Weights of a small transformer language model: MLP 896 SwiGLU.
MLP neurons of a small language model. Each row is named by its layer, matrix (gate and up: input weights) and neuron, and shows model dimensions 0-127. Each number is 500 + 50 x the weight over its row's rms, rounded and kept within 0 to 999. Numbers have three digits each. A neuron's up and down rows have the sign that makes its largest values positive.
A block is one neuron, or neurons of one layer that tend to fire together. After each block is what it responds to, as a language model described it from the Wikipedia text at the highest values.

L5.gate414:501316604448567541473491589432474524514544452539508475516447488501460533434365509535508570575504464426431540452500493466504520522497474466475515443446503498537509428529593559436541434504481493455468575558595489487527416483483494473507486550473499437512468551582599437391603542567593531542526533517624564541495432478469499484555557559504495519459480383496489460537472520428406464455556
L5.up414:572439491572515504464423465493531638517462499510502448545501464525471459502541532472492512496511524423499531597526513439500510482465540587410511504495556456529482471467550440504565512529497477528528516522479372561449518514546510567460425590529492502578540525496471502556441491464511384502473542403501455631521425495514395426501437453586535579483406470498442540543530526492521422535489
The comma after a town or county name that precedes its state, province or country, as in Belleville, Ontario or Walton County, Georgia; weaker on scattered mid-word pieces of names and foreign words.

L10.gate262:525567520474443510483483519519389424553478472546524538550435526461511438463541419481506459449554592502523446516563562507525451547561392512372436439524535476495447518544466492489486477509477630459609489494460547537506515452594519459503468491587451618530433489471548511493432434634541425567565454575445480427454493467477485462504367481550499499524495504538501444454525553605457482423521
L10.up262:524570424524454490492442503524477442454387558498552573502499499534518479474416549530524533565504547530463457436564537514517459432528481526494433519562482566524504506504500555582518537469440428449511493534432577531514445433489525422495561460513451482414452477543511548515538392561521505519476496525394472528509543544503446526479506555537473465480487399470479458446572423517539447549466
L10.gate320:489572506468524582476653452463417483451465527467567427492503527345488486548534460549521459571537457451500471484509410541500443485494596516522451485478524493469448414599500515485429477439532571528411571513617462507521485415551537630512482457657532494490533480509521608457483490468478452502485544551462523489538514539422589414523448480589490521475449409483563489571523540525460450469407
L10.up320:544444514530574479452493566560488465461437508429485510426498472549587522527554580508542482485566482545524466444463491415468536458588472476503496557533538500533508480572482494503610480449470540610550588458552457529551447600580481516461492541508467489521495540485431500525588451510558456499501450495472465445422555535441446529497540552490468430471484530551481490518574454480550456513475
L10.gate569:465501479509381419436620509603419481506487482398453544462515445470472463513482543541539481500567546429465456461404557542462557510523500592503567597560512461521573411527488500477475483489450624421413560529476366601450547497474438478543569544577494532507540521542599521500547519489507491512450487566473477479551487570510458542482527458482449479525531524485550485546469604486377502514442
L10.up569:479487431454479564464547520553546501512617606450499399422569517495402549541493534470524434526459455486497494589524498598470531582460520558463484496447476481479468455498436417413550545452493497408524450585623468467596497422511522609497456402504530512504517564501394522497533510530489598456492471458487537602456546500416521492619421466483503477548387419548451500554508487465447502467455
L10.gate672:493451623535568509430506507513521564458524531455528560532541533428389512468512525420528515486520460581467421424493443513526547486476545476530546397514504448479447459485584442424483532532513530531639427511484504579541519506581529362421474533513485528512484477578407457529538479489425526578557472452583441516509496642540532536534521560480460499458513410435500490429472484563507484639530
L10.up672:513543515538510515478492488370536508570447491487565525530484547493492445538520535449549507354518553549460537522439461553521406439417411471556528572483479456580462483477550493531492452444440526487451484471426458542470596513520475579476478535510439523486519549429543526465571519514542533481533582472437428468584569529561489471497518479494519520526511446492508511461429432496515496521443
Opening or middle fragments of words split into pieces, above all a leading d that begins a noun or adjective, as in d|uties, d|welling, d|aughters, d|angerous.

L10.gate44:506504549541486486492607562527533560493538414440458483507546537530519562513475477411482456470521473533489456520549445509534476530453528536551483474426633498564375476562454526436476477490538582481545443518496387553499510573523454479551460518463543478595503534561413519397556488533464542519498590629594400554504511418474541417533478433524519464563422413465429582481484530479564520458530
L10.up44:483563481536457542547585543481560499451595424480485475460497420543489449509547461440520484510535496578412509477502542569464417548560535503541418484639620503463579474499491500432491525478603574573539515368499447605619510485548548433563514521427582462483597498496496432538605517528435541489590563482518572565498565530498466579482472536471488382522492511489471439481514578494524603469624
L10.gate307:505480401449426552567538457442513489590482399502555416542443458453488451498482379429528469443519577573506537478573445577470443437445550450598539483550490474451529478529367523434467530506475552508517470467455498470514542515425385579455464453447523540546485483496529505434536434426473524529580523530422461466434632499461487641501477476439471424521475419411435465528462586425559541421524
L10.up307:480522515501427528595492618502586534498567465445481465479497464521501582444542596429529538466519512523500550542516407613561472518448507592534527507485525478455526430401504470512516460516554504553611504495505491645509475427475480492456478496458442558517493596535516467483523430457437571470483475617447423436504486464541546450537623511511458525502483485467581407505517567518452524536462
L10.gate334:553471499490532507556571498504566540563442527484564473479462476418522486498391423517551465502509437543555563511478462462521560571492473477571637495551517462561427537471485433498600387540445544541569493500583503540426490536491386644524446499457517458544499455574557473525547494486504446556389558496563485504532452509469508432583465492516470527559572463488515455521541504470487560550441
L10.up334:548545514433412546451465464541555555545573610445551539508562447459438454427422533479608452534513445496440541489453425511445456534511497520515583474546531575475408478504456576459416601495526417396518434459613540461480463431487449537399340450445532584555437472471459562513505555488579513510494512512517451459471473491540454553565412525619504571502539442507504538529461492445539600463508
L10.gate895:496464510508482455476457536555498489536527480432566472538417467452447477481533468548519428552585475461486553592471405536488514515485506503504540513490523532482449491461467493467506508532546517443511546549611549523502555508514469484530453387425556504456435538462534445440516398561634585516470494523536490523446424520422497519492569530550573526559433510527452589530502570481396563536476
L10.up895:581582554495513576563444519534506498540525501549519509476428494512453426513564494466450489516502553563487550597457414539537522476488507555523384460407597535442400532510506490531599543457424540586449444444514440536563523448481431535537413497485591460557498502504445476532565511508507488489553538460468471543529542488509591582515434518490536455510467510479564529539574535453475576546480
Prepositions, colons and verbs just before an expected number or amount in factual text, such as total of, score of, reached, and Box office:.

L5.gate568:489575540539433431573545471599494470485487430549513535491515487487514517541520509422521513562547538530503547499439561468493356461506530467574544538402603483478550490437461478400402516418510574499519554483401505515376455471524475510482467553412525489483567462471556588540492477495486528453456470402556544481529467525458455502471531438455442541510479546457449481532528537337527423517474
L5.up568:498527503488444545595556534522527506462494505438566467523439524497527386525514624421554471532445534527458482532431562451411495556488470562521562466486488500518553505538447448417507475515482455518574533592384507505525508479487545484515434515496508492482579579447548507460483472479441443552516499469501486487558364535526472538554464519507450432479503439575568445495484492445502397512409
Opening word-pieces of a noun after an article or adjective, mostly " d" (dry, diamond, dipoles), plus " US" (the US Navy) and "or" (receptor, factor).

L7.gate17:491551436541468417510571474549461460523515550478515416533497498510471492504518490586449541572539471477388570524482512510430471549511481521499542408629457558483498482489570575547501433486492551530559459637489577527427422488502494590523490475475405509379487533586498554406490448505492540471652504392493541578424492533508498494474534489541470606510484435483474488530494506534431569444544
L7.up17:588543518494364486547554483469546495535479522534594586474604422522469516489507489428559492598515513409449602548453515450539516472475417449525536511467557503416520469482386532514420420431499399574511485531464578523544492448508481585516507435559439448505539607523482502488431514429507425550428393506576466488512486535565477515480467454427480444502470489559488504495543536463534524560567
L7.gate69:526512401505494468570620503525447496569379552504506502470407456501463531457489490528414486592482510519424492451583439407535460579529522423448499429527496470555419549564518448456622398547507464487531487449501469509632556476493420583522477577498570501534525464559461424443469527459535471465555490556560356536497593469503489566495413511458451473467521560539466572488508541496503508594542
L7.up69:502515508509467531487491516467504470541492532519444478458579427462426607425495612447534499513490527472417472491471529441516593487495652407576512511565469543414555493470476489519495505642514497456477519452515513620470493481622513504430473448537542500499561453489479531407532486498556499519484480508555434466424522356559568537398555511482407510497382499545488507474532437424531470453577
L7.gate263:531492524557462561526491478439501450526398504519562502538496478525483535470503435603480462525495455455513527426545464496531416503558450478503438432508422531516440449501478524526509410489447438552515471433579505467597512518548491489612404506419480452439582546495564542546402519488483525554525449462426522478570464515363563530411494517495448478480539473445619497513549464495523518562530
L7.up263:586562481477501351471565523558508437556515504453502557454478552530488481443493563428498489451512467439574437475477562436528573614478437549573532521570484518490518560508558500505517599549527543507572568492497544504526516455459456547498458488563493448522456430460489510454540503524523442451512530474521485433489504560529490531543517561564509421527531478494605439387551392534555577510497
L7.gate557:496465469546439434507544457605494497545514396490536473531533493489465476481452540529504492545522523510477492468460393470526480494496471468465568440521457550485472434464486575465479466562513528515485538471522486439510523545502485473542514485525532518448520439441563533366424471454485558523578475599550494480451478543495492424478462514573433437537483470486448530401577521534599445418540
L7.up557:519535516485487529528435552521409528600504498481468521438494455537507541489558591618487531519435549502552457487524478401559531536536603425504507409434498524619499536440494538562514453495517466531600498487485449559489576448505492467454421551473468458525483499484564522547466549484454485452542499498458562449475463546573511472533523569434504638465506490499470481479516485501527456449548
Later tokens of multi-part place names, mostly "City, State, Country" chains, such as the comma after Texas, the States in United States, or USA.

L5.gate850:475467505486440510527545490547597480472503534464539496512586512456539496463540446522478485571540495518611582560460474519525567524418549504430487591520455537582555502472460586514483421547457467527540514488472524494517504492487398541561438402496595437468495485454572538560431518530388654533561510419541521467412553510535522519495383484456397549440508571438452468511505542547486478547440
L5.up850:477479580490534599493557457521543538517494471477564502586539565537432577453486432411521460518571522563605430496353513520520442507511485432485502587534502531565501485520504540558433403555589455510559435531545460540462483521527490526455537575449445499462473402502539483449454424504540560544531471466462551457428643506473531457539384470550497556542560545473571396360542548504462438481549
First word of a new sentence or paragraph after a period, mostly determiners and connectives like The, This, Another, Other, Also.

L7.gate139:520554528531401465519494497477538467533460538446539477530502538496527440528360551557550510469453468437490496465464561442547411495465538451576487512471501485506531476522538512494532511467465514486404481545425488523521446584588444510589550523525553446484531468477425468530605515434410510557472415591498497467469476412532535539542511555489513587486534491472445564540567433472465534559466
L7.up139:551517537467439494499467557573397505436575503477550485545394507403506535426525486553528457426480552504515499577430403459503435530521551557382578519572472459415443495428436481521576548326554407519461500458408520528474473481484494472586543527516576569568468492470483442514557586630384483543549491482478456517484513466514519545487468502540496514421514497466506485512541480499443584544451
L7.gate688:467610585465522509537527420532438472431535503471414509556478521498549520482408563469499462476456526542424463459481466491436431485596422531472505591426586501608497496541508509468481438463488581427439536479510530460473497469458451383495489459476523418470460529487417529550583532424539576475463502537502412445462542500574542520605568606459499442468529491419571463484559578515464538474526
L7.up688:430499469462521519533577525490511419524421548445478490526495621478530455453486576478498475443411455521514541512456470522453492512499521524370508535586482437518469444527433496452532534468488464433424410543479523508478576506423433491598551490492448598496489509478526562575398458533478553496521496555387414505472487452514552447496480520476642490564553630568463395462436453493446538519508
L7.gate761:476441523418457524394451536503532589393464511365504431483503494468443534477328558525552465499438488586479518447455518471450497479499559511424529508507522483513555434474461522518583504512502506438522486523458518515493485533612463457497466494516536437564551478490457488472584528543529544552493383548517442582465536398510508598500585547572511586578491523459499502563618511501435471517554
L7.up761:510463496407454522512546534493437527536521529539586494456530587574519435485453519580532370429476534490539545540414533481567446497412536547433554473551482434462541417492440469558528498525498297575482471488451547500509512535595510494526582568668499481556540476523490387520475566515522505606474424481431579557541515424529498458516486458527434557488491539533565501478499481508506548492481
L7.gate888:492452562477430578566455468422475600468518537522551557472573523526504478481390458562497512529408406476411503495419447488481470569503470502539511417479664495617534485513539470489458441565459577518505521600499486508466416529572450537551567512508498580518555415496379558524570553528550500516460549525467421499482475494552471492495488467522551458542421465489486502519562537463453510565517
L7.up888:511489536533484488537455563508401439474478596564400512455435578508393391611408508505548494449495508485468420526550510508525447474587470475540486541569495464389562423483529474485461499402455500512500514554493470538483513495470607528533457483496543534484397479423451476535502566501440517525530470536470532428516491434490474461409533560510483504527506459479483512468448548425508613622472
Short middle pieces of words split into several tokens, coming right after an opening piece such as pl, expl, comp or l, as in Comp-an-ies, expl-od-ed, pl-a-que.

L10.gate448:480534595457503508452541444425568516463477548493566526533395460392472515463523426569598553542548523456483569587426467568427541495544537425437509487550608615544557521504568476529437475562564421508503454503462473491543531493513638512664497480472559548549496510465489498446416539556470468459489509449566531527504413416545461502526581527420384546520482488516444465508498434563624465475529
L10.up448:506496504480518420592519556483477432517483525488527474476559469424426462487530500437468497537515486425459456558481636492465581521534495480569523540500543487466547513498508613554464507469465489515471511552390473472475526455463487482514532463456500472544458496420554575459585422516505416538477542403513542435490548467411506543526527549494458415465448519489517548534521520430547456507590
L10.gate490:517367457515515510615503502401469486573509547450564454592473446429449519463481467523461622577476458491443453475491412523557472530577574455485592418555467453523596487466476550490490526539525391494555405476476534510593517451475518550566450526568497448576535457465521557453469468544384479477528481469510517499433465496531527470603566510507480526591540477446384530543562421542439508515483
L10.up490:510500503536476454493534364560440539461508467553492395415558459539438587491479456517480444497468491577528522484486497510517539573583489524473519496521444477560507466625520476474497566500473479521493590461508543490422387463565488454586417505423489504465466580544497504468531536406508530542537418574475407530508534499445469475555459455429507491469443520442529538516518464508504431457526
L10.gate744:456507399405475483553528494534538444460418480461413401497479465431422481537477459482558485537538473604473455387523525491520521535480400424539543434525537524531525432506514548471478445545443444535570565604501502468531452518487562584595478503391582564463418462502416443518457499505424500609503433485466391488488519453440462573516504473583466518529551474482497524600489549554532507482514
L10.up744:479577438508525441416555508439533528498494446460364478475527459401508498583467525576561510499588525443454553545463532459458470546591546581583450496559526515580451461482478577480472481453515484540464527585512511448498453482523569599525523541519530503443506479545512525501528543482467563609567508467377512495471462524504511621466610531576427445571437542411495490555505465368567455447579
L10.gate771:476482457426550582553527420434461578518443544476482524550539402502456477497522521474464467536519529521512515470583486532395512458460556493524566552526510456541510507519530552564503446538456360520439629566426565532456555533580551421541402455547531543575476510467483551572518436530469470559560545492462463549549422477380460475341549510421393450506571500500497515574478531529502473407517
L10.up771:575492536523465550590510495479446455596447500440454500545444531497446542559534379519501502545524473489483457615543463474441551598513482562569428523510517546516400479497519469550496473620537543525567500597571656510545450426553526499508495483602500500485475481514495406485482578478433503520534445473537485450479428532500479660430470535461568425494566491426527513565473516516496556469465
Commas and short function words right after a proper name ends a phrase, opening an appositive or clause, e.g. "Ghica, the", "Hospital, where".

L7.gate236:526484511513540553480493482553441460500504511483532541454504502535460536472424468503461448531534448483494596477579465518452495385507463497485491604465541482538505452477498546590494465511536455554460519599513477447542495448500526480472499531534412435532583477451614519533481475504440467476504452584532516535473540446508523447461543434475441538608516500533514597485425567555614341477527
L7.up236:482494497511527479538465559470446556443512566504471547514378457469510509547416505593506537609484547456491505504470536420457510490507462432430559465480554570441474549554451502544430504488468537539609579553571481612526504537556585489507478475415465493478622498582443507589579469520466533420525494552500569491601564545442543604525496530480540505604593514472530420458481562515466514608562
L7.gate572:500572474503460456589581319558484566554498462490571556532539483491549513475471389595537552583555433550397418486416570558535452496531560500475557529502589412442499530521432482548476445436436437500513451467419631430505480415555526542584510500467458545597550454508539475537493554469433433437432470542403442466568468490498492441521572483534517546545514466524392539537490511502517615458467
L7.up572:477400519449493420482506560479574460564490555393394407511480405562613475504546519530542549495490500459476502533492495446516490548490449490480509516489471428481622549526560448439509503488481491520524499468490554540513403562577481592575416534541489496528510595513448535550483535541469510636525538480488527481474477589458500527420508507439469549537504465485533446408500568529522436439427
L7.gate785:442485481475498528512594440496464551550485522531463520444539423539464470547365413557476505482503475528449426441483465434511481467487503545489487582489459415528567484499429514512444556486483481521529430539492530464533498507508493446537527456500457526502554509436484435583614470421439475448457493560516521510487502501486485542494513501602510537525461379475480506480454515480527429521558
L7.up785:492459520491522511558459508527471561581526481555474470581517434554460600428547389521545488462498567609510445511518470557482524447498502541526511495467453511571574508450567530575443468571499513494451573583567635465474499419438375509556474553481499562465409449446462408515496458481451533469484477590423435539506562506430536532535474497491547504497525534494518500516508475535559516523452
L7.gate887:442481559616532572442534521536487472532436479489557507472513578480426440484520471587473473502460502526571541535475466589451454411525525418480485494429455568512564429489513545466563478401480427439422580532465449472434536462460498452597536459536468535515403504580484534451497465541542478578499473478489508461505434558520490590383404465444522496517557491416547544556499477541509508521500
L7.up887:472538500560506487577461440542466474584499453558515440522553532535629564471508551491504509550527468483623539465534531402573443468534514402483509437571467577591459538545450434510585461439529392483544515483498466436522553503504467449516518458494530415465532485546468492446421579438504432450470510478484473480588489444501480545401527503458603479518585504550500518508473481509501532467538
Mainly "which" right after a comma opening a non-restrictive relative clause, as in ", which became"; weaker on mid-word pieces in names and tables.

L7.gate30:512504442469453629469543405436432405464391534471619517464450554391445475445384409466534414441501474547472470475520513645498478424506521533588590507472486551418486489484526531426534446477477584533454476534532591415601409417488498563503528442483498660507467422510489406487501531496364572544523491474496568537457466511503465506493538494530384449474487451473489533556484586466501428503470
L7.up30:434465557484522522468459556415472479566530525570619516497494512522466472466493519394501443516506504517514477431473491462531526434515519488496508419521498554511563527464598386476527514567518497468488455416654567464538544516569497452455602459534492526405487541416398528593413532416464532481457539592538385432529462482478473551572482475533477506426503447552497389557447501497490498465461
L7.gate164:528500474500575550485523498551424493464497503490575507408548461563440457494480482561433479509494494524394491383457616509454521479521547472508513466503389463557475444456533465550542447548501591489512521551538539508540467465529379555489567445451506553473466465497545484494510497503540573503510517472477533462499482563479492422481587511539526531512494452496622508516470414451500465547410
L7.up164:479514530431502518473479468549428536489512561480547466530444461462453546526374554626566425427508466461608495501480577468476564481460656537511577482456440537467504451507463519503507501586515513405493519410570557550516483469517478367489544510505551532540527467417567530523433492586454493530432350532492492501543538491569497516462462558513417510463509434459433461525496485501524560465433
L7.gate170:484507475499510529454455484483445433479319551542485466470481615477497461461467486517510512460451567530477479467506492615566401514564493600484551601512486504540515502526557471519460499553475485457546494487528477483583475471583502517548589571410424561469586389523442471536484557492416553600480514455464473506437554468481558443445440447449392487403472492472537413561485525491512487498519
L7.up170:501514518480555497519492482492485460484477461496455408461509574450412525479454510491446453511480503514514553459508487503602432534524511435541533516528492557506536499616452490553402517454525476542566495443422413489539514504496507530563540462556415518550509484510441526532388489422500491475426570438523561562510506567496553482435435438444563503542407439531512546569481461515535557565488
L7.gate300:528450506567445492548468539429520534463447562486486475498480468491461513527498454480465529350493573466364505572396540496561499493581596483589545519513503470420485436522425491514456493528456522518474427408511568480568513446506477467532477437556419559488593542437488404535464497474513445506525505417425443535472572445535520456461610568457430475464463518522495532542551543513548449544467
L7.up300:478496530539447481459546558520474372474348480537531476524503533498411491514438487447516488547510535500542490391436475509503535564488447529526439521518504495395572542488475523462453455376533549537525464489393507501527530529562505571439500417511363341475495532551520485499551516501489420467567443516520570627468571557532575516543554478482529440492455522472538527569512585413400481536461
Possessive 's or ' right after a thing or group noun (album's songs, film's release, series' first season), and sometimes word-final suffixes like -ly or -ively.

L10.gate178:492464466464538608432453375472435482446452529445468522502461511512478585506422473520457469505457430438483513543483493565460475459420465524484587461446513463553464451480447618492490464572430465484538597464481509510541466535574572535529468469444527446453560483535397515450552504448440473525556545485581489536453479537465519563486561507505563497493468540459498407575518572350479384486438
L10.up178:442542448525469480579551451509582444517581482456602548501491490450503529492481467451486503539529507477498350584450505558466493543521619424504542371427474609546605475489542571427391474520522470433573506478581504509537403508494591530497555483451529420415468466522495472545531583439426597497380519467461567581504477472519493484457459402474486514482480521419479436509514548579458454501485
L10.gate273:491518603493450499517491430520478533432442491486500620461512476462447496480476440402579498511524385484504414460503551508460521418548543427516566469593496555470472448450509526517488412514497559446453587500568525500505523485588528522513539530450526561476487462534441426507474506502479587478548541363507391483547518661426598582444468351517420577515495477490544554523504506499536539510491
L10.up273:479439551508634520589474519488522483478477557496492522451422480555487461487481582512499527454460521500573412539451593572476496497533498439383472493456420551434530561506548523602480448463502533534460444503451461470522542527490481487452554548385454454509468536509421473510480579417451479437443491509495534420528514611411422523468473501480464488459471486510492490524488487504474463548410
L10.gate468:565556600532508537480528461431519481508444492537525489495560436588402440439506434508436565497608506522435465522428547556425453496474526459507473487495436509521497496434525570570429508528425515505518493516548466438500551509531545517515522527492573587567552525505454536517490541496465465480618501600466488583520469564483556511448454542503510490505466584512487425567484562478561400499439
L10.up468:540448510529476490513494441488424513430404469472579500506521581481502539527483443476520418540519431542524518458538520546472444498523543515493485463503504423520575429511471623530517461451493584451502465495496442500571593447544498430598599493511444363457496541432547434568436523478443483546563543643508510483412541527443554425545433541439485423444414531505517452569520412519505546429499
L10.gate690:474501481506539556464540452383505526503517553613567519497432494535492365542528466525537545505543551465461504518478512455453480444488538478504552549522429572382490420454508540475537491483465522497473475481602558535484492488527484509448531404573510553445476430455595468415521545420437523603550487586495468484474484515537482492548501438510496504517465422521502449540500486412539542504500
L10.up690:464463464507572448477561511511471435522527538548540404501560458532465488445504512511476476454564503440576576536507626531482421468428576397507473461417558459523440439508420497436559522468501493442453539470454491530506510510499483520513550497513498466515532458604520414455469493447564494556467587484468483513502496465589509470470467448578482500573478462522512421467481487496443455468554
Determiners and pronouns pointing back to earlier text at the start of a clause or sentence, such as this, such, the, his, often after a period or though/but.